Weights of a small transformer language model.
Size: width 160, 2 heads of 64 (1 for keys and values).
Architecture: RMSNorm before each block, rotary positions, no biases in attention or MLP, attention and MLP in parallel.
Training: a variant of Adam for these matrices, 154M tokens, 9400 steps.
MLP neurons of a small language model. Each row is named by its layer, matrix (up: input weights) and neuron, and shows model dimensions 0-127. Each number is 500 + 50 x the weight over its row's rms, rounded and kept within 0 to 999. Numbers have three digits each.
A block is one neuron, or neurons of one layer that tend to fire together. Before each block is what it responds to, as a language model described it from the Wikipedia text at the highest values.

Responds to: The last digit of a four-digit year split as 199+4 or 194+9, in dates, tables and season ranges, such as 1949–50 and 1991; sometimes mid-word fragments such as pr-act-ice or em-pl-oyees.
L2.up39:462586494522546571428497484457582497443501400421515470471514478495543608402570499450485496539411559465547554517490475496475511464510469433469540504479587502547524510451579531518554600490634470580489510487460516488536485608471461387447512536515442402523556448480422489463502480525433504468563493482480480482501514439481568416485532472541489419516347458514517598480475502536524576411506
L2.up40:528433533536519535514446458452626529446458543510485482388493549530538513458586481390457513504444550455599443464491515480455503540491495571374551554494455441490412545416432551524529579491516542485452579570471535586484507532471498417508578481501473519576538417546602500476461483565493544413472523450534420479485533529404634479514517449589497501524537446483488504519559513497451517487566
L2.up57:513506519528451436489511509597632501572493464504517467423424525445576656493471459427499460447448521453500472425484496486457490501504553494466472503471492472583465585403452502509479422430489581504500443465496510435497531539361497498508597442595429474583518512570404520465434460488464468489459481470461438505472542455528594422524592501525463477529465518559531573511515462491474572477568
L2.up71:484534418554580533524520483541462447485538456486510542497375535549542542404510568541498510439432511460514436425527559474625539520524597521494429472544495438470521554440493512484466467460472450482512472506627461474524521542465550401527463353394512442528429512481553462520470444547472535501441471561512575458488541470379502455456513598535490494501399417531490522455587512467454539498543
L2.up120:524459428542466430557556544555565475552540521486501414513456436530570560431452474532532541570485499511558426395507463542507473542555601449509509524502546508509378465380523547526546440454574514412567457565476531535440561572479472471518505471531455470543474445564531516525528444533525474368450504447492519558495507509554491489440534563534465452555543513500511552457582458564480509490455
L2.up159:502541483551538461475489484483530475562422462552463461493380491568519557454504451489575438500461525501535538610529484548522459462504550469502474546432472497486560450476530573415496439511499608494543532493574535568523503491438553419533518479513487539397522468505522525526504493501532537574470455480606431513498563488539429453471625519618503503455465428559534549474577469506529451484624
L2.up176:485506558591445528553502554493457475455492576485483495434510428472475541482496501500513533500422496552551522512581519440448487488460517549397513599454483467570462577369497509423510473551551541465580496484528565489532528524476493435512602481467508543486641458495407425450511423500442489476433522482480502508552534426456515493511527474573408546523485460614462588499438406519525502565567
L2.up244:535518480543525512401524486422513363542557512532431526472471584549577593515534513502419490518388421534583430522606486498530476475529570556459522540487437434542442549412502506451481572452506553375451468450442594474560511482447551462507534446470516549425575508496486456551510431467408541514478530541525560540520468453441465491544470532566495419498451533508502517522459452475457578516614
L2.up246:487494477488470459401553543529586482516533534559545494549490501509467643515494483441446527604493514488600462559561483569470458481470614533515605554560541491471442496444510579437516566444491477448531533468420556463504492505471505480567615427565474609421520425518493469480541494587493566470505450551566448479505515444397592597453501509506494417463478424553483490523481467508495511604632
L2.up263:559491570523504471556544582533552499497560453527509512469470539485519505482481518537513447528525496463582499545456532485640519514462423568565538482594516463555436604404514507428426430511399523457514513551405579493420473531419388474542600465481580561593535438534468435501476488496546459422504503545495514496513493492490469523397528499562504495599528494523459570503409460535461492451551
L2.up265:513559458515562516484524569495527478418528517565507460542497591450527610335595529451515488509501520512546450536471496499516540493495471467417517426473523544549413506502424515465445507524541538527431545472492488544496479572491550518506501446606470513542552510506569437366486527489404446407553563459449547455479476552454503442529533469658495429560462495479496463426443561495472592483514
L2.up323:427477466522514541495543473490569465504446545501496559561384438506498488423468475485457448516494567483524522563521529488478539515500587489525500503494473502490432524503496552425417503383525524467494459471564510476569506588502515526492554538476534497473569530518512476465578432453508590367523467576483472529499532401390485439527529472624546418494412462600521476412510586511444492542506
L2.up336:526468451644529505611503491552534457586411512496495548594456506432495576476551563502480581459501504418614504522489568506515434498479549497448538467528425366435532533499496553448476509544540519627498459504494481438484486583364520549483596526534525457529569486498480476433578511480490467463474479541496506446507512491446503465439538576490470480587448499562551542496520499540610497510567
L2.up385:528518561545510514557479491541518534577443475476551565402460543546481541452547610475518479516433526418530564477418475486504552483578529449499547456506487430411481564400419438440495552462488565577491487480505483467591526576421449475453521474547518484490546577570531533488458509496491613451598563494498490515495525481492549473519533485508540484510457508484601515529565561477484627496631
L2.up512:547572485574490463571497550338569463635507473505537533421557528513513589496550550582480487597464525537469484455630492487432501521527486536496466508483502472558498655475462447479513558453467517449524486473441541530510522550451468536439459538518478467544460526486508489424543444426526605398540482525499417489660544558519510498471518446438515565469514465484528525561484590548599552531538
L2.up634:559521514473553416480572499550524482598468504519452514451442570485576574496558595440426472536446538518612443511482558534521551535610617505486590513463480497534392486570528494325534500537418618462523480516567549510488463524429543550463489461554498500487439516439568512574507461491430534463550546460477499550566593430473514498498575566472566409504452453493559478496485460520443567499507

Responds to: Fires on the word piece right after a lone capital first letter, as in O-re-gon, Y-ou-Tube, O-ly-mpics, and on periods after initials (M., W.).
L2.up64:478530453551554451557486503467467476439395588528556521565494430492401520402481606502532467509493470412421419451439547441569460555494554515552527516572547555473465479429471495490485550487584515526557472461454429465462453497505509418499519415444438465528435537576475410445520431500417467478503589465464493579486547502444537461425459507505471530622472497537479511451551449520446494514535
L2.up66:529541406532625544492483397349522518509511592511504438574411473462482530381503517567527562534511484429521494479472497522450527512579519506510392494532597561538464555547482487513495616535567506513461508414494544537490487472581514468435460503451413454495455526509460411489559399477481539553438521491460433547572492492487542486546515490527529474525428433594501442461492463500502508378507
L2.up89:507561539484555487526491534424518453511476550524477458491473591582476494380523445476563412555446550437492497485568539586531500508507543520552469530612474533490495508320478490487434450452591447528615505510472504458479485605518508500467490478499451453480563565603362417556518529536481531408495538516519543558492549543497475443507466568436511611536494459536388480484519424528496439493509
L2.up104:480450457496602513463510501428533508505514593463518432504446451420623563406429513480479434495478489376546511513487482501565506516564592471431538457568490530480552522465474480501425484478561516473511486552429469568445470644610432449477569521412431441430529588573399452462531488510521524409557522513473457557490459511452480456462509513602484420533469570525466486519458514453509495435460
L2.up281:445472478537471465582518497493535500439460533448491539559475460449525601407493576496467538529461516471606407534481433438567487514500604476430544481555493387510430544452581509454465490372505562437543503476555559509486474519527481489527498493464555508565511462555426448526570449479418484465505558515499449578585541461468483471437519548669352522528518539562498479504564488548532512489458
L2.up343:518546533592508499509465460462470530463574514480489473534601424500537472419570462580470502564508512482498538499516413481537528566466489404528505380554439502493522515437523567473492535466621504504505498471485497526404522575408452478495440451556435560459594430482331394455518442522458565467411462486542544580546519528511553421448530540443514521520462403526442529493426570500507442609534
L2.up388:482505479580558525408536555493544492515445482457538455426426512513563487543482461483507576469482381472575520450484485446587526532535543549402523445541600476503404571379508551454509531470572523443512454494555559405493440575511407469520483447485465499599461487514381446494606488551479482477456561462450449511560512506465377414501463576524509468478448562562369480449489388450521485451571
L2.up482:524539473509515461551505599453565479477507557550485530515465501454517442454535539463611560564509484533526406513472482494552536602498573484419550517461607562474472457534488565551479441498571493568609553467503516595427517639494499511561459494525537510521552498509539439473457428552484383484586505446521442548494486467496508384502487586447455477511453457505447489426531498567493531457505
L2.up528:525524420577543463430535434475514528460388454490519506521428538542492638410484508479545547519396512477558554479459567429476435502528518539487468512557460522496540526498511507489440633497543547497512587476514526454465483594556509436533473508531510454417534505509520475502581443510394400452430527489484497489555466458495476494516424513565434534594518435556392499501478452433540486472607
L2.up530:570443508518632492394546526499552498472484605443546488537446501490462539419495643436516532488453525455537492527514621497568519513551508455521568410523474477444474521503465545476481594465476519453556488425515519511564488569458436446533494449596439419447448425510417448507501523570482479401437532454491455573498541476491435479517522619534511421506499441466516575563497516440434462485559
L2.up544:430470481587589477507473516555482488424465443570496459593500420441446569404456577535490496434459428492500472497460518549599487559492504497458581473571481641536553611421384458489411634497509550534508516491503430532544548517539542563515517478472523507535465495426491464498530513512482569565476491440430520569531550460410559438506486543447484410481506519575505502416544423440454512486538
L2.up559:503577478538506604449526540450410554460509560416486512543513494447467477395573497508575492509529494519548431497560510506486466464488487579501556508513504428428428561409499586498525536496454524458535508498457489554514568546562470487348482391442513587585546580536450436527498478549480503493549548433542452525454498444482458526448465471540404485608470470517507545472501539521506519459485
L2.up597:461563553589513463528432476569534523473459532504489473496478503471510512405466542560499486518472545449496429463464501505544516511469536622386473372599472477500489575537364412567483583442533560542494479480438481522523486471507512514510461487497541488552530503495455518419551423443571371446491547471515446586549467597609560446456464478531433488571455498504483490512479543460534502505509
L2.up608:518511432540516395453496528436474438449422524512556485548521433579395486507533499479569547539529553469480445570466472579508482459561466505472574497509625444492512498453488500490522530524539608515555540466451439478474470486467482573462438515585453483487478504545421451491573423558462529603449496513442477472548491497459553465423454468475548531508455532566300451449541560531520528432497
L2.up617:515576523538589584474438416514567540454443510494498497601482492471491519488531529526583531580522452387582490549477510574491519488537569474468488432517493434544405491497525508420524600432538553490575498501489517604576500558578445403457525516606444462382591499525366439437525442509456475465500592506490418488548524488519483461509458535590545446477481519469426454431540562467473470550491
L2.up628:577529430502421527490466577480552475541519534473539453482477471446505509407594601471520580477477489470472478592491493371610482491355534478447476376523529446543501556518504494538477452504589611473481487453441505499525518547462456544510461488445383516503532551515479514455553523529492457377511514371481480539543615448455521519518524504483551440434538513466492527502509438532467504551502

Responds to: Short vowel-plus-consonant pieces like ol, il, ar right after a word's first letter, especially M or V, as in M-ol-tke, V-ol-ley, M-il-ton.
L4.up25:391487501530514454424567506499583449524500501498581491511338458490474460445482503466555586483472532432557376486480517483532456521461610471563571517476567487499544482467511506445483475455509528524621555460485463534435494582479500508487517482553556432501442457522536450476542415575512484502453522480526451487453529427532488450470454535588412487553529473551459489401546389679510544559505
L4.up500:421445513545559462465579489533542448572546558533559505556489550533546488440525522596427527557514497483438432480558494462548475466489557474465523509485559455531370531550518491525486444441395477528405456510532514522491512605432445489424542529529478442379494527490451436459548533545534479438528493451514450536558559519534447385434470484480553537500508460547492445440488375496412497499473
L4.up541:491565452540500437573465526541643532584488585460502530516414474479567558503507459516610393483517572450571479424485454543552484534576556421469547546559592495489536467472500462437429552416494475460562484439470525522509522511405455483475546473589490518425520475548515520451515511540512574439470496504610455529609539504460476428489523595550610458473549428434534443475534459591441507554517
L4.up570:491430444503475423480563462458489467541465609534493505482571441522508523452506533505510516507485498497611457452473488476493453553504615455520559451491484441471493560481530483467553433531483545453531522488537587395516594546511461442440562494430462480363514475519549504625561441516499470439548508398491418534449542494541466453481477570465407445427458443580559467551469448578508492522597

Responds to: Final or middle subword pieces that complete a word split across tokens, strongest on "y" of energy, also environment, continent, instrument.
L2.up16:508610535569452553481512567521464455522529520527467554403498589521581511540536515557421404455500580505522483432485530412480631547505474535434546559533498528521557545502516560459487537568444500441484579442477496491525515474462496513368498498539552526590518448496629585583527463385506539550449471463511517506565502455527544417437506481551411527526555500499504550534479540570492527564577
L2.up70:529532522588522538567491500530421487526572581560432467440495517485507514579506498403445456593512587526487518461561458521643522527483464523473565439594442533548469456578545600525581541441496520478487539455500492432415462488481500484440441480521503591423438475571510591465517468472457528540526523473529473546509451470568501447490587536553465448504536501540379490442406645500462571507487
L2.up91:497526535502561469430449596491537503512558490453513539385541523458510468584410479473493598492489520500616473434561459509479530471529481507432576459551483471521432611483498610445525584566553527493504568519462622472405403533503521427412508524517470533538432462555466525460456473518491449523478576466434504476550489576538490482469530478535469504493504498523466524620453444546516459502474
L2.up109:524467560554505494568486540556502498441449379511480517471526534457625457397490487535544484513457529575471507399448529664462565551508510513426530459536584504519502569474565491468442568542474504495530558540468559492547509494412564521468394440457463590494527496478474572547438478517522475538575520539530496562446487463517536514490628449476482480535497396458545535571406515474485493390540
L2.up124:531598494601523416503530503604521402505530464592457502443424477550654505483491440453460553556486645459514420446493527509594523506493575516471616401570455451500507510479533485517454481558500575473557557523484522549494493494517460562525490410431512558450614547518548589496529486441469479490428491513554490518484521538560535477479478523537420435562514489540553555529422526434478514506527
L2.up203:509531477523528498455528403512480518492404459598570519480472548481514586503503476485418490532500540474504486352549501575508461521451485550526516508573462490462450471420566555556532538457440455431382519508504616498471490506414475473401489490458536484551569507423483561543559482438521552499449584446491499513469392489533407499481554517546469502540521470521412516396420438460535415581610
L2.up310:419473507589543457520531527596549466547414443514523541500459445492466549439500435565476482479494473434567332410445478563498572577538478548519465501545493517495517510364529516542486528496567476481513517463442455473394441542483461530444568440566461574520580504513482545548505481386513452521467451440598439535590504523434418484395564543535370423488492533545474465439480527498497480505544
L2.up358:494500455587532478464484546523507491581494518592551529518492485502546567510481503469465487498469662511523503469500504482530470524561477479516517505626463392476543513522523488504483483519496476407509426462491557420436527442435417462514588497544575531515463521532517538578570466482514528546496552485510482533593504481514479369393484507445461544518527486473491517577488476516489435576589
L2.up365:480484544609544479564541432552513463493463523596449582443511476591515558465535514561522412458438609538501444471526489522518542518570460498452471499535405451489474503493533516523511502539472501462608537446553506505521503421504434540498534407476487561445524493498547496568464441431525533513493423488506547530523647550435501466507541486503512518521443416503554512573451543460467557544596
L2.up389:453538527524551433562586455469594420494521521601472538558481519494516507505499577494510418445530607537566433472510564500503586537583506521510507440487540423462534450539550531491467489593432519500538468469545464525512532478518459480474545462479515408534479509506606615569515493418445574492523500469505533524535536528559446433491498607480491482470500513540621506549509572469525542477529
L2.up464:564530401608534492467523537437472456562451422524466466436464531440573506533571464485497527474423542523559502535513568438476443498612485519458491483522429474595568590439501487440445543430557637501500642589529551449450436540596511532496486427476452544503554462486598521566472438488457420461467516505516431542576494453543492444480502467554463547580569421511530474576486454535527492436608
L2.up522:489467512515509501497494509621474485551502417512467520459536501455466547494497588579417528491534515415601455534543586479568505539471515557477517425475472517560470580465512474463474587430487510515476475504477568575506470537433463481507597481582597527527461438535468466548539390542549577497561487484603526508496533471482539346446517423531485511569473492519479555473503384487474536535576
L2.up569:462424500539549450438514527560503501500523481542484463424537566484503625539526456483570456563459560505512485473472517536523531581543482629441529460572464516529466497530474503499561472619535557523512553516448607551436454494468581482501593477609527540475584488536545466548505358464490464564542475452599567487551431515496568439494504494503426501544472439519457527611415474468541486493601
L2.up595:526475527539508429533587419440598491562512543578486570495473544502573552524484433525524462476477525482520548497529547429504518529540479573443460558592500521531468492582478538504489539564515531470455609488532576456400501526422518470441488545484526528518553608495536555472389510329420493502438534437515494497603498427530492455537543438537475403463492586516472559481473539431499510514498
L2.up616:494383537508426487428518522434425554492541545508467587528450514511537434546523524463508429511479487455475452567476495532544505637505462599436547412477503508550519445512495581428435462617437512499505524489447442534525537482424493544544545428470523496475471455546446535475475440450570588524588491458571534507516550502527590509365545487486439482507553400596547544541523443477502511502582
L2.up627:457529445570568541465631566517477446487529494471501490471533563508584516425472547539444550475520582512575418494511447613533535482478463554397523476565518484498555501522541576545586573496475529516551556463398499513464488551480364452454453369543529567493528576550491570473538479460504586489482528432543557466476534542512481401477522442497513520420488510463492478460428511530498552517546

Responds to: Opening == of Wikipedia section headings after a blank line (== Biography ==, ==History==), plus word-final pieces like -ity, -elf, -el.
L5.up364:469546429473510578461523540437483494547600489482482516469528519560474477521533572507588521511500532493491491464593463578518468498526461556501607548534484429409499488429480481522465461407460550448548496483459488527373493488507524539473409367452462500541621423542400502618512538438473484542502495463516510550407491575508550480449432522460473479573464521639508497501602511565476447555504

Responds to: Final subword pieces that complete a split word, mostly "-a" endings of place and personal names, e.g. Afric-a, Oklahom-a, Adelaid-a, I-ra-q.
L4.up124:549618494564494545509532473588458487382425519527510527368515493562600570476489529596491444528458584488492458400535471530590496541556451483426504394630474349522497527543542515517518458437462571483564551524518556599453467477501515471541487505511502484534533442466556509541493517509451536481578517451492499502532514496537493442449502489535431541510470536589446517585462476442428580495528
L4.up149:622457539515488541574455511606514479465501535425448547422562446586509584454474493593505525528505581463489415466549517571590460522508504539488536490506405373514561581501529508490419490437514463438553510532458438612478492449497530466474528418462494520532446437484431481519485481485441595434461490479523467454541494418479523445441490434532484461531446448527442557516511520497472511489439
L4.up347:474556514485454463526469529497502476454507529552524493433571509508599490429565581570537457574503607406491467518490571596529547504525417499403459443612507442545502559592547513547391460484490483457551504482481486509467508456500553573472420439494468472547499508518387426395476461426505529407404560455535541501517515551487578431446491533457456545532499515435473505549520527508483534411518
L4.up604:543481507587427477543489501485478394548521455519545587518487486556449407561521482540595488540495438435459550488538522581534496511518451518522508462480477487505365442477547551496513510570497534448490518466479538572429448578512556552388479455572528520520480509525597447568536551496431583534474554480417524653548595524508481499491485448497477556514459552572459485426568434515489590410456

Responds to: Fires on "by" after a past participle introducing an agent (directed by, commissioned by), on == or === opening Wikipedia section headings, and on leading numbers in table cells.
L2.up2:525510448485578577440537551497571534531479519466446446504535483504545584453499527464595578501519533517608473378534490454533588448513553437514467503531445370513519575475472520447503483493554502481555535494504591560576472495507396523572554473494431439531523542545492482494490385453511482547530633491567387457489568510416447476535537526605454598543419499529518499473522502478478452465610
L2.up69:589363433611461518394618477485499546403493463530540585516507484463416507482466457513492543521479458504490493484544543453480467457560474456486443389502556492506497514435428588483466499418441498508462527585463451448488447521488491489466584554564496461442493565429479408512570474457496552503441542537441442481582488431363480544553486545527466560504423506593449452470538516495509538512603
L2.up86:570511490512531527553419470462464470439416527526509496488385573527468636423580473405484553528508473516504486487494539493576498496422523504549434440504449510498447488546534462467423514369554497532513571536498550566543492604510484399494555484492503460507510533549484484519536491480452566464528464482478477563417516367472526469492502556610549500537447524508515506507545429501389557512563
L2.up178:577466415484547403469541497453522516517455526565509514447491548557515466563556503465637487557431517465570447503502512487563526610597532477487469499550549469533465554443477470540487436460548483507587526534421539390415568477543454436489493434590494468553489505591553461509465421558536419485486576474556458431566557513485453455459379605494511520445450431555462445483561421538546534510479
L2.up224:533485464526512502550491496566555441459539487565479548398454563481631571512518495429460473510467499479591419487575580517574528459518527575489505535527496380572440561464418536515524442407449494465494469553584553538477412524516485544443554401481544524499504495556538430593481473434499464606447573437483464567529570522393424467486540539488479442477413489524560511534383485437420493451521
L2.up234:496536525582557491552528452374565502559573432549480470473432515535507614509463489438542490550529507496563499459569516443492476502459565547509588452518566426499431543516435524449431444412501549505561516586515501562506478555558492570530502436410460430498458475522436542561521493576485555502481577481516512566457542485408386410488495459553506499492558487494437439523481428391467574413510
L2.up314:524432414468478349513535497437550509491467460580490613532517496482448515493520515557496517632491466519500484456528452499531626522484472513493512483584416563546388538480576536432504482501494538482564488518490541490384455469465577547483530501440497588518505475566506376517593479567453511512557581462499431537502507525432512500501519449596463513400503599514399502430570510478436514514461
L2.up317:499472391519476566469526524527522554474515387473495494508504550448482513581368494373540478478520521543451435494520505496568504485517528485464487519537501454570527576469526563450568499510487557457550621442444440506564505516533438492521386484484514526541516555479512576413518511492521497518598457445537506535579586452424437535488462490629499526494460556491446427491487443589513515529516
L2.up338:481497420503607454513615464500524467544510576464427569469443540429544576432449500490534480544490507516539538442442540466530497531579564520444472457533519455492430558487512496437490433445562522549693462470543485471367435574507463466533531473547504564473547485574551475536600434472489519453440531413517393490546492505507498554476446556552473475506460531508527454494467524439511488459527
L2.up341:492456475512515421537496472475544420536434557503461556483507507461553518575471482557499551516512564472544486543467464526519516497464480559484457481531492506476499508450531542466554499471489520440579546549461545546541504462582588508391458481503503518535517489487472454542551519489514468497556589515487497499562532472525403481507409377494576524536501519637418487467554472562506448409470
L2.up379:485480517529475380477430529556559425434449505482536507577337419515446608537484470426598504470430444474497508532502465594547563472531489506516508412561518520408448561448574546448455547485552516460459529536574538429535472556478536522543487484506454491531453482528493561556490495482514570522425503515418471571494546555435512471515556530560563475487491559550455468436525397483453542462545
L2.up481:575486542491527469520501485433437467530493549485476562522549441519519534533485467437556448525432570442571537590492476496477533465599588386469562476543446481489545578454464500497534589514416513439647536487444532499472445446490471368369487482484424448508506503592499508512528443446544476539549501490499466538513452625536458478525462495576400543447490540466430482425567524496474480559585
L2.up491:603503471534532460533516534401554481494529451549517572454348513458461600437507543523589554547405441500523422501647574504564592548477553531487510539550502530540474507480400504374513447480515575481530403539487507410492510427468493569459471512496517484556486441451446410542462559552480502495466502548472503545502518492393461557563506552505460527555470428510550536577564500441447505476491
L2.up503:553428418476498511498533445552542562479506494441417506495564402467611522458542472381512452570533603549468441474574471595531646500545513444471505534546415483500494514407518568526464550524519537515548503553473467537476439454431468555490580430551458495536497470568433457549563400496471557509507488470563469396533543589408427453455556470475439532571495503488511594471537484483475543528497
L2.up526:474522384518511526474479582427550492516491476500493482517540476481493535434474451460468455666491548512547461488520570466593475492514457505470546474651492457513449537462519560528543450446412597483573440585511550498496421476465489558536569453537486550580557442545528483544508523444531514556533549442467476488522427435448493455504471480622499598490518529522373464552529461476407490499544
L2.up600:537490480469477561507528458425451432485467543540479583544503454479437508492545487495497424551422560491524438527478459427555524548446510539466565518542549411484428618491421453491458507478470618417477476423512550524468504435505498536396402404463556529490564472566504511485477524569429552473509615506516457544459578529445505597523575458548515486429519543509428504469541533508471623464427

Responds to: Fires on wiki section-heading markers (==, ===, ====) at line start or closing a title, and on mid-word pieces like "al" in re-al, W-al-ter, D-al-ton, Mecc-a.
L4.up89:528526443536398535531542607459492490540459456543469525482458429552474479513588511425565460476431539490521471574443594518507451550552473511488585495468461421432530476445453490422420468499452501501539491541503504498523526574424488485449516517564572489398512470570575527557580467506480507495464523494496522512468443471542490457467517605512514497534517417504493501544572518458521546568607
L4.up100:450524452507548604423534577481479497426479472469452586577491623554440535426464496525599482472495397518520525568511499531454528506582517497461505581507602404560468593440451589436551556547507465476555533551509516436520501542434505451471512451389446520493526546487424450453622545435444486568487465460526454602517554495422449491522537512544549454552436557496453470427490539535440494532503
L4.up137:413538510544521464482533549569528581539445540577466508435525437394509529490472422441471492491442631437561546522432530520542523447556435515513512538513640454469428520558499522508536482500484555413503411456506512508446434517477499503480508519524483453553529613468449435499556449553484622498545557421453393482445560435523493405486537536436542476490481467498502483515456501455460549479514
L4.up626:505497497534471546510532522469484450541512491436500560533497451523535484445523572523522509532506376495508505508516506519488515656553443464462506438523608492529396595436554545474432497508505542519418503527483417503549520537466513573535485433383409500490558469504448475426631509459493548586441452535521562554498634510456507410463530434561458534520505532557440508510449504453511447555558

Responds to: Inner subword pieces completing an already started word or year, such as ill in Artillery, ad in Canadian, the final digit of 1974.
L5.up311:441485445531588447447512583480484501591560395548503552528547599455478483595475547511493521461482538423494436520560452474474546528468449516551487545492540443518454554540526574536564474510527467504533496561538458500502536473472432547524500427576543565485475467507417466553547504619472488390493512449504518452646592464523496417494580487594504507508425383517555495559519539502543620576478

Responds to: Final pieces that complete a name, code or date, often before a comma: model numbers (GT40, T-34), years after places or months, initial periods (C.).
L5.up564:417582450525566452441485529420528527461459556568512512534461386467498567448449463457593473549412530443525393486447538494484458462489478644525529527526663558466417549517516509437472490444465560550491480562527548533505616559569492491370508569512582416466512477548482535498574494554461498443536504544442441573496525401510572411523543492518480579581545485550494483494543517511504507576544